Part of a small language model's weights.
Size: 19 layers, MLP 1024 tanh GELU.
Architecture: LayerNorm before each block, biases, tied embeddings.
Training: 430M tokens, 13126 steps.
MLP neurons of a small language model. Each row is named by its layer, matrix (up: input weights; down: output weights) and neuron, and shows model dimensions 0-255. Each number is 128 + 24 x the weight over its row's rms, rounded and kept within 0 to 255. Numbers have three digits each.
After each neuron's rows, "fires before" lists the tokens most often just after its 100 highest values on Wikipedia text that the model never trained on; "fires on" lists the tokens most often at its 100 highest values on Wikipedia text that the model never trained on.

L16.up101:125125099080095178128133103117094124118146121092085136154121135151152078160124120088143154115151097160163103142141157125158163148102104125098130111126166148112130123124094102076099175114095140085120138120139121123108100138138152118125110130090137107134151151123145144139128115131106096102112087095137141126133164100137147140109112155099139151145121098106136129183114120163139151106141102153123100159128134093143151078096156158113150095123104121176149135089096117097083151095155159134145169106130154137049114122150093165130144140108153161140150101160181113146106151119141137104128111171111139131196140133123150111123156124183133120110147158134070128145101095133139121132115140116123103162114142118135123084140150125132092108111149116151117135130135148162115117126133151
L16.down101:098124142161104090150132126161074122119119159150106152088192128144145177100120127124088137111143186134123157129122148154085075148089133137116106148129107114117111102175156108136135104122124151145126139127125150138130116109170091130141110138191109158124139145142090098085149144088099149120105159100152130149116119131076159150111146112150112126128162147165152126157122138115122121108091126115127135134134135190125142137100107095160091140108088126095147159131096136117128136154079122161120097142094123148169149127124156159082065099109140154119085106118123095124151142124174125144133111102105106131128133093124125115104147131125158137116125077106141105124168126127129126125175141125122117137122109131132137142168137139161158147109088117129097164168132140106185118156121143
fires before: "1", "2", "3", "7"
fires on: " ", "6", " sq", " Bo", " Ro"

L14.up830:173131149127106139124078138124178121139126110143138180109152144108129089105151115101121106129124098139086143135138164098100150154101162128152140136172138151102124184138101153151117109168113113174103132135152122124165093081106143112139121167085113099106163118149129111123132140127107127094120123082156141130137151096143143108131101163114113173132115139104119110072128147165114139105147146089129106168132145100120111082148120150107160115155123121121130134129102137171130143081135105159124184121093118126173135117130125124150089154155093141088130161138133125128095155110125176160092107144147104106147130108157138095139156138162130156063092125119086135138138147150154134105118121170111118119120125119095099130117177126100105120127162168157127138178157114124129130142090119
L14.down830:123109128138174162156151095098141172098130129132080165100147148117112116120117079138137143151133126140157126145110141122128139181157118137167123114146153137144130096100093143131162127153183144122138116117197106159111150147123186145116114126106097084147118082114117103136098123112148096145111100127099121159130099138122149099141159148128143163099153111140100132121094134153125130091125115120116137159121164094100184127131141171093113141109106122106114121091124106059153148183143117122159136084117161115124137114115113088152120172147140116157134136115136080146084130116139119143137169124139144112136160149153120155147163123139133131160107082151141120158082104112112111128146098102120125112140130142135147149072126142154134092087129130112149153135105121088172113075118141
fires before: "1", "2", " November", " ", "0", " July"
fires on: " ", "3", " of", "6", " in", "0"

L15.up288:130142119071146117116115110152128160161145136129100108108133091128150138154147108115138157149161137108117118140122102099132158137130115147122101134128109137099153159151160156107157146093157134115168117153100084129098146117134176106128116082076088107112114124112156133117157116123141110151108111094107172114117139135131112126134145138094156125098185128118101181104113119119154143163118076125116087117155099114116100109116155151104076122128148147117086110126173101126108125101160135183120096171117137146107120167105086178146156160141107102157085118140141122163116138123178132138125148104155148143112080157144139146080130134137143103130106113133131143109140149109137165100124094113138143089120156147157162110121140136131153108089086157192144139144089147103133094118105143
L15.down288:151105118086105102144150170130139140080078116152108122098128146128126125142112177147113140105092150165107137151143150138166140143145126144133152089154101133151094110115108121134117081148133073136155135115166147120112096107148134118144087141104096144083120127119120148160136125138110158125104120126115118119115136133095109103104099112184153171130174157151132089129136119151129126114120119133150119065128143133162134129124129144185155110165177112150135125124084140128104127094138146098140139142167112105148162146121117122152090084174115159134147140148100142104169119152162107107146138132095113174137134101118091107102122121132145154150196124094176107105119124169105084134127111138129126111155130091104093156131133111128116166138111106081103188110109136099122147116151146
fires before: "s"
fires on: "'", "um", "be", "ol", "2"

L15.up461:122114157118143117129119073085118122142122097151125112096140142085111118133170122153115129088115125154153099155141086142149145084094135126144149123130108132130128124116116141111157155112091141093156139143158123145143131147148108146137108129130152122143124121113154152162110154160135129149135161119165147132148120115099130131137127118097092138094143171120113110119120089107108162154202127147130135160165155130174084096099129111091108172111157119168096147159093104129085075101128134133140113162102112105127098082127167156107132127148157121116145117133072155150104146116098132114150115059140119132126092124095105135162098137141132102140171119106123129127155120165136123134147127150128148070129148181142169148099092173097092106174142152124103136123104128162166127141151141
L15.down461:094149146116088120134120149127104123129119134139114131134115132138107149110157111114108102095143105145105126142152130113129132061124129176128125149138146134076105144162134135115068103106096137159098147147168184120140168108117209139132088113131153118116128112134139120115129159150138109122156129126092093174136141150105128140106127135125142136111115124076100167182147161136124136098110117102136092102140149111158166176127068192139124093136109118138162130144120122136128146135132126094122129102098126142121136176183122124094153147066142103142123146102157140152115109147111128106103111147164139153097145133128128120145110151156143080102145129158116130130079107146136159122126103127144148140129135127135116103157133160149133144148122169102094166107080130090063132108094142
fires before: "\n", "s"
fires on: "==", "===", " |", " ==", "\n", "fa"

L15.up174:121127162131152147163179113108146122146192093108126083126126131114111113127123136147139070126134147118119133126104105111128086160141132132115130113161138143134074143154133139112124110115159122126097116103149140120158119100130154133150082136134128109107141140083156084113129135144108135113117139125153111128172133119087145094147147118123112120136166117141131160115116076119114165166086117121155155095130081133103121150134139171138123127131141112135104091131129102136130150082152112149130121142108150159126084147088158166109139128161121118119189099103183158151134184140100115142095119124138084199146119139139150109090117114129128140133077133148100153120145118131148095150128116145116071112140117140122102101065112176174108101120168144131112170155147092159109137121119158
L15.down174:107167147096124131147116186158118122098115111149137139127133161155150114125144107110101178100125109116155108174160123161114150108159117086151132140118097103126115148121144109117105151159142148150150094134122173125086102176151104143138126163144107166155129117108142103165097061111159101129161124135110116115126151097142140126124086144113134142101146106122127157146127109108111119101130171123153122097110169133140111107129133083142149107154071099121123128132175135114088138134131146079116161119104115112110138103131104071139106157125120126175102128120102150138127108147168156085153137170168141094146105148152106138171088092108144090129121121111127151122111145153114097144124103102125156151110122086149162146161137124141167144148104143136158110169115125064153139098100120
fires before: "9", "8", "0", "7", "3", "4"
fires on: "1", "3", "9", ".", "5", ","

L10.up63:111127108133149174105128132129138171089103102157144145121152127159113123096125086162125151152120114171097173138146164116152177126124082145137151135139138154108128153091175120144117164152112092098119092120126112132113116156136133124136119160132175119144120151148143132138125162112128122123128149112124123082128099134154150125120099130124119070125098130152155156123124137134145146143147147184121144141162136171067117101075112134118156108117102173117176131132101123163140126162105151177133154132166086095080109174113149140160130127161097091132126101123086154094126149091135084120143127136103121112100132080109135151148105106101127140131127108126121181120097120108164114139096126105102103119078107096155117102133134106105158134089138100105117136172154105097143144109152134
L10.down63:118109136171130112135135097157153168133160124139102149139162122116128099091152129136148094133127092094147175163137108116141093152162153137120102156106141137148101149144112152147118142110155145090136076115083140155112132123128114157145162116131114101109133156147093177151139139127147127116115087147171129160138101140132123143121118188083138130117113089169134093140123132116142181127108175154092175098108136158116115114116107116134103119126141109158128142112165151116115093115111139118116103147131127158147115164148117131130135121121141114114119108150175162138106129141102172109127137050143144095084173158116079098137137087158108088123099161123139109120143146120137085111118125111115130130120126100139166115155140111138079159099121089087169100165094115153111151107090112
fires before: " ", " |", "0", ":", ";"
fires on: "|", "0", " ", "7", "9"

L15.up391:089125156139107144096115105118154147139122103147129146134118126150094095086197127076097138117147101148138113137175137150112155120131115154151113116131110139127192121107170123093142103132132167160111135085130111156103123158146182150102106140128127183058123122131147100108126113114134141142137110134146161147158153149132142180136140150130138118120126142161142123109136130109137174135130121150120151123082098101072152139139099139110129137112126105113113073127130092123102126123137167108129098144109142133146142103115053126128158141135105097142126125121173105107122157117106071165096090149176106143116123124130095158131146094154148185092126136109116122099108128146113147168162168110135169120115126088136143143176110129126124114094091125128118105130116165127165121128116112
L15.down391:098143145108153093162165091163134118124148136157134121162125112119109130137095127153133129140092122077114180097091129077141138104149133140067134165149131158112133116122131136192097151131124141107121127171153126159152141075095122129122152071157155121136093137121136096126131154138046117116160094116110147142139099146149145133123140134134161100154149156143133112117157106160139126104125114099124123142107130114138140155098108156154177118134121143130160143138137122107142101154135110163133126157133111083070101177154137133088105131128110092136111116132080113124121143149148153132140099083124117077137161069113151162145133093132131119121176123144110103167155144114175086151109109162131112131134106128131111113161102152132108124152111118151119168146110116095134095143114119
fires before: "s", ",", " was"
fires on: "'", " at", "y", " in"

L2.up835:112113131110136100142161132149147124137097096124105111151134119153116124128227130080104141114127091145142133090159160176092166152121111120074096166116115112134124183079108123122151137164141152091111120119098112090130141167114083131117120138151170116143104138152119120145151105140094128158100097100134175125134099131141125127123152147111140118112090092115096142157168134161119099118157120128131094102159138121133138165146124102133094104155150140136145083126111137089127122149129126162109129136107144103095145129132123166141108134135150126115123111129129120049135161159099143178149134134148154158123134121098147100121133130128110143127135123159144170106137139168103096141139157120101121153160111116140140128113103162092107129095141096114134127083105114164170155076165151
L2.down835:122129124136196153206160172147144086134104118136166153140158134144134136117068137118150106142131126081088143093091106118123131119168142108103144104139101166133137128154139131122107079105111045138133119109103136127165132137173120128148097130097119163097111145163111098143136151155160125177128119130135151123134149176133132130170140159119125116125128123164112129169115122090154101105105138093171112120170107127162121093156128124136121096105131108136101160114114102140146133168088156120098143109161159088156144127099110108101117102110151156086146102114116099131087124115090146119135112124158110118132089127115101125123139113117100150152142130162106140159139125166093129134117071157118158156131131110110129114134139144093112141120124166152095173122108114118100128134134128
fires before: "\n", "---|---|---|---|", " |", "ed", "s"
fires on: "---|---|---|---|", "|---|---|", " career", " hold", " Preced", "'"

L11.up858:124171148089140113127152149085099151166125107132138151099141146145119116099113127134145127164145111149129137133144163097107116073154109130101089122146118127103097145148163099099159103169134115116117150149101156178104137134148116163126131124089127134118090098126108131149173171168112085107147131116143114083117111131121152130126113122139118077139114113160126092151114088158120115121096135114067152157132161105162133095136125137145136091143110101117117155141149114136155136163125147114121128111127157103123124089107176118099135146161119148065094114139151148133128122157178163109142132161087164140157159089092128146082148122186108168115125122123150126124131089085137163129141127106154076178125112122157111086118156104135122107125136130095090115144156125109134114096128115
L11.down858:142147116148139123115128109109133135203162081121165165114149109130127155149107151096146165159111124119094129117102118118146113167140158124129175118145110134151117116143135112099086123129139094138135094130126145135121171146131086103107087116117118135183130083103122125129123127147158139123128129105127102108106108112121186138140109109140115126128131125118183098140113128100140105145151101132102120124089128130164101123133165092117128100118118129107148159128166121130120073144153123084098103104115148119124158149105146098089158136139137165127066118148125132167139137137091156130122127093132114156104136153113142105142160150115139099106147132086130126104169111143085143101128178177153105201107150125131189151132138108109095188139127111141092117112146125128155183172108115
fires before: "1", "2", "9", "3", "7"
fires on: " ", "–", " (", "/"

L15.up950:082048082126145170112089137150158098140113117176159136120138127140120115148141144139063094112126106136163105154130146166169114140119151147131119127181071121117094132173121095133165104144080140106111134145156130130123115130116171131104141137131134086120113143160107138144144089162160117153125098151102127116105088125135092136170115113153151133135127182149138158140117108107157133120186123108160124155105143074108139101122113115092096152135146114167143095121100093126086128153103174139136145139115070153092138156150122126109151083148149116142121121118113172124149099125147118097100168131153140117119087143169113144164113119117111120129128146136118134140107149145149139128143118122096130113135132141113161094130144116139153117097131181124119105113109100082142137132128099
L15.down950:142151090120090135175110137126133136107103128116131101117141140124122111097120141129092134107128137093127109160157196119118116123117113122153126127160131170084149081103173113155119149127105094131145108092138152127153153115163135113127139151170097174164114097117109118118108137140137145130123128140114134148159100157108121106133153166077138127150154102140121104129124180124154161135124120097148150087139119130126140109122094145166147086129096152147165120088134143186111125176141146102155177117138110124149133070105127119066144139137099144124121141122163094133106090127105135140137085097109104129058131149103162090153163128146148119118096129088147099155118129158165096137136133125103102126149116153150095137145121127138134156064099145120128134101107101141177164114150127
fires before: "\n", "0", "s"
fires on: "2", "==", "===", "y", " scored", "===="

L13.up222:116154121102079116170123148118166135139134123105128124075141131111181118188138117106123109144104126176144109128155130102157154100102128140110116086117141108117116154112135176138142095106136146144171110093145110133125114146134131143140083136132124085107086152145148156159098140156148147126130127136141164122133173131094103127133121142148142076118162118117177093142100126147129177109100097147125125156155072153114093102103129128135129105127162116092167115137134095143149132137117138085114111123163111111131117164135134110135117137154160114116109129103135101078111128118142119132142135130088111048114146131108103121131127144138107122138131100144134157154102127152153088192161126163147171134130111110153141098184119126101165103143145163117067130142179145147119141083135123
L13.down222:110099106107144144137122078128100184132132159114118111125234107098135128101123123117142151116129118121166127133100115115134136166118123108143121141110128160086117098095095058134096127129147117153115130139130101126162134132145100140116111135121131159098143111098097107083146092121128099095099120118155114129136083153127168115144162110115112165098124130119075149127175164125147161138134138126105140108110158119144129142131138141121146140124099150136113146087143149125139132104111152180105157130091149192120181098129123172128131137077121124161161118120137137139151101137096171144122137143137140124104102073128146111088151130135139137113146163155126092100163113095150147092107147144125129156145110140115155124095106150141109146133106111141185085104108124102165134177125136
fires before: "==", "The", "In", "===", ":"
fires on: "\n", " ", " by"

L10.up306:092162143130154125124143093090202124128089132124113110128125141113131081127164140119114161131146085095151162144104148092123143139131140134136126109128106134131118141128112126122150118145111134090169134129118121130075130097125153170099099122126124131136113153123171095126102096156183100131111117108120110080164144098160108054150106146107160154119161097097112158117091134122130138091139149109149094133156116121130164129126117108115112155158101159140124076115114093120128121136115134110162125133150094130120135153140076096165138109179131110196136109102167097165138148106103155094126125121133197092114148148133152140127116088125176138170135134130118088126179126126133115106116134131099118147142178122142148117081130138152120137152126095109170125106094131144128115136111138
L10.down306:139069133112156100112121138170154108105111175124207131146165138133107125143142155127138110150133115120110111132135134081153135141144181155118168087106101115133134134155102113150170152141117118123151147125109131153193120144120151142142128133111118111091146127136161087155156149109116151126114127108158133103095184161132143125109129145139134129078143142106120141133170118084147070159140084126087111136087107168115112143104130114094086141129099104122077141128143159146145131161143132102110127141105140122110135101131124130066147122150132125129097133125105156114093142116169107155108121117131139081134133177135113120120128079151173115129105115125118130113138067141112113126135140157128140149147132121143108136120089113066118147125110146155136105130175136128141090150193093
fires before: "s", "S", " |", "ed"
fires on: "'", ".", "y", "ir", "il"

L14.up232:130144176116113139075107142121160130132137152147166135125102149091156118157115093180135161081148140107157151109124107125138135135115120108139100124137108089110094126165087120084119124143158169116172105163101126111106149106164119099102169079131156086134119125095145128070116138127132142150121140146092136119152161127100158142123118112180128177130153120148084128112099133145135131146139152118152119123100117107084102143138148147156133128100112133116144079133080111122183140139140120102107166139130110138138111077092112183145142135153122126159109113122152141116139190156130125107132114110156077119098114134133141153126116119121141090098152147134132140146119169138111091100153133146111158160112166166148125085148128131147096129100122079128117084179141110125126159141115142
L14.down232:130127141117115113169156180131150111133106142122075146172173091147156145102123172064120113127059159113128115125129115157137140106130146149113106128162076112109114124100127123155185128159098150089114113130147119135129146119100160136111123099177118104096133108133143138144126093132123109172122147102150114145132130163131117134180158114120123140154110153118126102143101110105111135130128152132148128098134116079086124110124093116121157124088124125113160153110137126151162106138116147125143116142158112127097152206146163106135123105093139158160099089125124083115136132117155110076146142151139109138144094129101157093129148112133155102178141122177151144123134144113123124109114125109114072128133157149171142105105136092138142111113171140103131146160112135093094105102182132
fires before: " "
fires on: " |"

L15.up266:132113185145120125122136126141128103129122087134137150151110170148133133179100137152115083128170096143159160108152101147140111110142155100133151155155112086118129133126154109153147139100078129108139092117180150131152104099125101137148126137110107087163086113123148093156126168149116189134154093139124139110125108099134092111153121103143152140143139117123157149096141205116092118103113123164099133139140091086165115129118138142086135174143104094095104135092121118140096121124081103132127140105126099128131153174137119189096138113150100128166109123152141144157186121182096118099125100158117103139114143148144154146138101151113136116177129106129117110148120142136130115079109116119135155111154084099117146127116107110106131095114158139146152172125128134099133131106140141
L15.down266:180110133137107153146132164114113132133103178159102066113105111088141146129145110108151105123102101147147162130116113129155123143123109137134147141131106175124116134117107139123162105124152130127130112149065132122114123158110138103111124120140099110083176141120107122112118119102128135145111147137108120157149103155122122147130113132085170140095092176136119076139146132107147148195128115088116114139101149139136126114121139142143112062128152095163155083111155130139146121125133177117150083124108143097135179151167114128154118103174152127112120140128106163146140124132145133095147122151101136112145115103126114150094157104124149091110112175108119113110106138185122136165124080135120125117094143141154140105163124166112102182157085160095109122136096085102154165180127137
fires before: "\n"
fires on: "==", "===", " Pa", "\n", " ==", " ="

L14.up868:094110134105109133141126097139113115160165128142124130132116128131101108122136134132084104140131130130129131143136151089125122139109146135165104167114152074132153138146103189099119096164130136116145195143156111132128166095145096147158099151149134130127145134117117129145113134155172123105111089148151149086160138131134107146153143144135106152101128119116154180083085157184141148101101104138130101094112128097149126073152131141112095134126128139105096112124137096185121086116161136142121128116155141135124101164098116122127134111162122120173108119131124141110118132151171083159115145164131107062108129098135122108100121123142111144101155167149135103117139120190143112146164131122186120132129140147093147155095133110156163124119118122157135093148082146117107151165099060
L14.down868:155110126099119120085173107109114151123177144144120104151111089123106124116094126133087128094133077109115111148161085143053142136168125179129179111158119159118092117139120115132116122164110113120111115087147163124143155091132156143122155115178103163136144135097117133182134139156108134131146165156146162132111101134181096117131123083151114125107195144121119110139124116126134150118149147123100134156145127133141150156126115149089117149096116104102144128099128109092123155102136109160116152143130177099143157081143108134112131165138106110108134078124150118115122148205115151118095124132163139147117142128091110101128091096118168116158148105155108110113120114065147142152146103124144089116147129147140146117104130110122142140122103143119121113119120125127171134124158174
fires before: "s"
fires on: "'"

L10.up664:085151151153101145090145128123117122067135120119090162115134105166094107123114094126118107149139127110136142116102120116140133140141108095136170163054116105102173150120145146106124095132117164127116166152111094127108122143162126120123149106154068155130160114147129155130157174175130133120112145076101146137170155073108152124127105118120122149141123118161115129130127095125167104143141143135153130115139135139135126130103129124159159082165119112132117118170148080136161140075090133105123115125157102128153144108110152109153143110116177121130155140156145163144114116104086125136117083111113087145148140137147101121095143097115134167122156141122092146106158115115096107153129091154102130083125130119111120108164155167165084140137127169075098096136119110148124119138143170
L10.down664:169138110121124130147120119139166153170132141123114145186158172096125150123088150147118127115115146143142083111132154117101124113145147128101131113124116147145090085134114125122163157094092138108126113093172129126153099131121135134130153159164182114119121152120162096107129130105105110115154130152129104145103126151158093128131091148140131097123148138101127100131107160142072134127128100091102122130135141136090136146138154147081103183118115151107171159102112161131097110191131109166173122121099110121091106125155149157102124182109114190139130121094136125151151129139122145131135179151142148113103150085137130114151078108129149086108096092113115137149075130128137111114119148142125113138116083146133112177108123127126174126167106125144170162139113160118124134110158078
fires before: "|", "\n", "-", " "
fires on: "\n", " |"

L14.up583:110128121165101166127126140133139107146109102129142129114126168137125135164098102121161140144101141094124164112167156133137093096116131112190140117171160118111145139167091090174176152138076181123156096133151161133117110106089065144133112147112115122121160086136089119102120159189128119121098147143120094113144107097136125138156093125093130163134087112115100138123153133135114143111123116143102143126108153146128118091169146157081158103117138162130148126123133121138155139165119140128133129122144095097141155120122109119117165082155079139161088141148104137129153098100135106165141096120147087108147132111145144112130118159132102123146165127145116113128150128140126097124097143175091113141155092115122118141099151103147127124131151131145144068147121169139122136106184075
L14.down583:090111133145139159113161111106127139146193159101129091134085127119109110176147099108087105127155108161133108155086118102150152123112084133137112123132097160144116122078111170104112107124133137123169205149105166155125165094169163130158127144149124148125083130134119148088147114098097111110111119141105190159144093121149143128104130132076123117112135139132109128111091107123128154153135138138119134120160165139133118142101107157154086123111145107149146105125126146090101114093120123135141137134096144140126111128127169096121107148126163127090158081150177136112172110132161125117119137099127122171104150085118089144108126153091206092133118128116126115102138090098146134159148109130151130127098151116125139111156116143113126107166147113120152148099147160150126140162126131
fires before: "\n", "-"
fires on: "\n", " |", " Kam"

L13.up786:126129146080111129154123133080148119137123143184095128128116142135118137176099149132133126131151155162106098126072138091174144127115132134138139106117116124110105128124111137140096133088122132184133123140166146145106133111134158126107116131110093144096180123124113088149077100182101101125139137142124133124110155119107149118150104138058110169175105181156135142118089111159132155133155138123140137117129082112102132121092166132103112100152099085108165131125163116111157088098142121163161105164113136160104128147111159137123111102133123129111138120140109092175130107115114168143096124100167153130140105141130123082069102167143168150131119118141134109167130115156152127107133148125123148100118177115118108130137133085123149143157180140114137134162124146146166110137084098
L13.down786:133133093088137111122135115156151107145109121101092094168147129113113118107140118133123101136150096130121123134208147091134107151087163122125125123190130155178087117135121121107126099188132125144125132129119115082159118130141157128141119143086111107154117164193153130121151101128139166105131131121120093116105168109134082120080114130162128114133133084133111124149128119146127140109059122162135152117110149128108121149106142112147168140136147168120118138130115151142130174146118147116109112123143139113131101114106100107128135113113126125121124169100145104134089131117146113161139143177119104137099156099172131136138128132167083130137153106104180143092133127120151143112103117118064120111157138160140172143138117178103126104121108159120098096140179103075131145130177088
fires before: "1", "2"
fires on: " ", "0", " in"

L14.up871:120121157108123107122114124188127084112174089128144132118091116122113148099137169109102139095140119168124132133133114121151071128107095156088124152138150175129126136142129102115092134115158157152164118121127135119125082131156076091134101117121149158104138125123089133162126123106148154175133163177085113143135153096108113154141138147148151164155107114135127134121120122121151163137133124113090112172142068154117135143148126096101130134145144151154112125148136144119142119124154111123084118110093138135108141110128103136125095132161144143140126191127124100127097170145130123150180097126127101149174136114129085150121085138123110130110106115120108160116110164105103120157143112132158085103164087152133139127161091169173138058132079096120115143184145119130119131109151112
L14.down871:083121122118135166089144146062107160151106149110125111137147161171091115147167126173077106140111145129106141143109134137088134092064078158134127106131142140108115151126141132106101125120093143138143129132118108106110127128107166111125121118126122131087115166123130133127140132149107135083179102122143170083110102162151141127156097142118147125110123111094150119173137104160129161117136167133122149112098160132111143133160124138170096107096124111147103137124170119132115136147139139143126145133117132120189128134128097145144154099179131125143113111145140099149125139113162099108101153143123130104116161140129148140124173086122123134158151157117142177105106054106150106162108130150124170138110141158130118076161120119137133087106135157084170121114116081140130115073114099
fires before: "7", "9", "0", "5", "6", "4"
fires on: "9", "6", "4", " in", "2", ","

L13.up918:133167102151117130151126128112136117161179127084121106096161123127099096160151099151166103144123118131126154116130125150149116114106114138157142104139133100145148123093136128185131148094087157111146119153154098090158149119145163155134153122118143108166097130158103101122136140141131144123132124172112111169143169134132116143158123105109131071118150169157118069110137123103106109172090107120133121116101119100145102138120099123150194140109121088156105172096139090111111097148112134136135102107139095121108123102143082117128144112110138140131138108145092107142109125101126107134158153123166126170110128091146179132102107153080107109151112164136141108161167120108166112105159140169109160117149135137117115103145137075102160136156131165136137101150111145138101089140098067
L13.down918:074091118137127140117135059148166125141127142160135147122158128151147187122140124090073101125121114134120111123118101126112155101140123112124127121156148125102143133144117132131157109128166092168126136146149118136101111175124135152144165131142104153111113099100131159156126131133122116124146147107092143147166107138098130157080121123118111102117105073093149158123119135124144119112124142137171114129145166146153117141141145141116071137140104146121138106121110151139124151163151116107121110131108135107114147144118174162118088147133063106125132130086180121127115170159122119145154105146082121090109133133109095098177137119143092174134165103182096101129087099172072144161085125085121134154109137148138117106107083161156117157108106136149129140126166132117113173144140154
fires before: "\n", " |"
fires on: "==", " ==", "s", " Pld", "==="

L15.up710:144123084093177142133117172084129150088112147122118141139146104126157155112179152130142132120134092080137128119146113099169146110116102101099127142123144168117105135179130120145142110143125141124114152125149125116125076119146130138106144132112144109141145116106145151157130143121090120112151143147109101107145155111121159145099110101121155112128108097114134081180121128147096100184094084151128153139137102110106114137112187202142138128136136122121095128101129116143176144136159092131118136165113119075090163113112103094108074187129120139128113214163106161112137082141093137127124112152142112141137112081135099133114107106154133115093111130158128123125099135087134132142122107126105124151118114120153126117115148162147132121158161130154132157160130133141117144153067125
L15.down710:122128172133161120090146111116090130148121096161143162129136182110112124170171173111112109123110117162059153144147153122067093109148154098075120110128133103179103134119124137108132132175117125133199128129150119175133175161170138126159078141123117118064160104109135105147135125114132122104121094139110149115155108120126115126123124113125104109157133128131152127163132157120157114080098103137086157158119169109139128138103112076070122141114155124122145123140131114109118136139126115153111103140125141124103110175194148118139142131142122131142136115135153114098161091134145120093118114137127120091139109156153108098128096087102118101119113165090134145127131098132130126151125114138152143111116153139138157089140135106085137162160175115120147168140161124157131144146118126
fires before: "1", "9", "2", "7", " ", "6"
fires on: " ", "9"

L13.up438:125141125107129122143140105152150124105176173117131130142130097137168129146143112140093135120099083119109180137131141091136114125116153138147173171138134116133131120139090125112135115140133129127125125157096089116158098125151100083123186138115152159108127182168099136122140184130138149116086154150106152102090138077132087135170136114122127126151100118142106135108117113147164122121083159108154070143175137128128084136148129109140120120156157109125176112137143158139139154079093140170123108127129145109131191112143153151149110137089146113125148122146161094126119115144105174108118127149122066137151143130091121104151120111130104090110146126142075109135168108103095177105129182132090126129151157089100113123116158134142129135117134104086130118120125136111101122088102131
L13.down438:125091098199109114117135127089145117159135086099159154128141120106089165115126119175158103124110115153128086140133073141109146096147143176129132079099115121149114114151119147175107102096104140113120173127164158142119176136153142174117106117122129106129103088059128122132118136144137134116152142108145119117151140167103085110109126115139106171102153143132118122119134120099111155131117109115172063176070137113130128129099132148129152138098104124145131140106120102104059097097130135079109153119154136134127077137123099143083114169133124106101103103104127147107163137166143103128129127132151149102121139123135151149151123179139164124134116133155160135132127127142137133123112108120100140169156123125143164125100147140133146114149124142181160155182134144126147144119129129
fires before: " ", "\n", " +"
fires on: " |", " some", ";"

L10.up490:157162100104137126103118097116103163126062102124172128110168146151125118129136115144136097138137117086143131197096096141179112122175135119140146181126100124131130126094157118149121117135142101150080096136092101146154132136177104076121140126119162121124089127140119141154116173104155109129093144149131119113114141112119150121084111140097149133145142114111155120099169135160123104128126148123108147132113122135126137133108127089111111167098122112124148127134085108143141108129164159136111139093154078080129187103098152102127172160095107164139132167119174124096164134161145102105133122135174116116151140136122152172148141100151126119091150109122142123152088116132118166154146141115138081137138117156151163163139140084136154086086133106093139117131122131130149134099118104
L10.down490:102111146111166128122091121073143166143092139122175108126113100129159107122147143134135113120105075104127149172164140145131091172158103136146114147119110128117128082122143132090177167121137058136094089128099091135122119121083118115142118095160089105106101083140132105118153121110112128126133117097127118131122175140156123137131091134128156102122145148111154124134150119126119137181119154105122113089126131161103146160125134152134140165147172151144154132136125129132135138154141157148158134146135077165135141129129080100130153158141132122147097107143106117131120131144121122116143136094112126130102146105135115164152125133131141104163121111152121170110153168153115124157128124117117139122142180112105191119140139086105083154133117080051176095158164125095178125147127139
fires before: " ", "1", "2", "4", "3", "9"
fires on: " ", " of", " $", " about"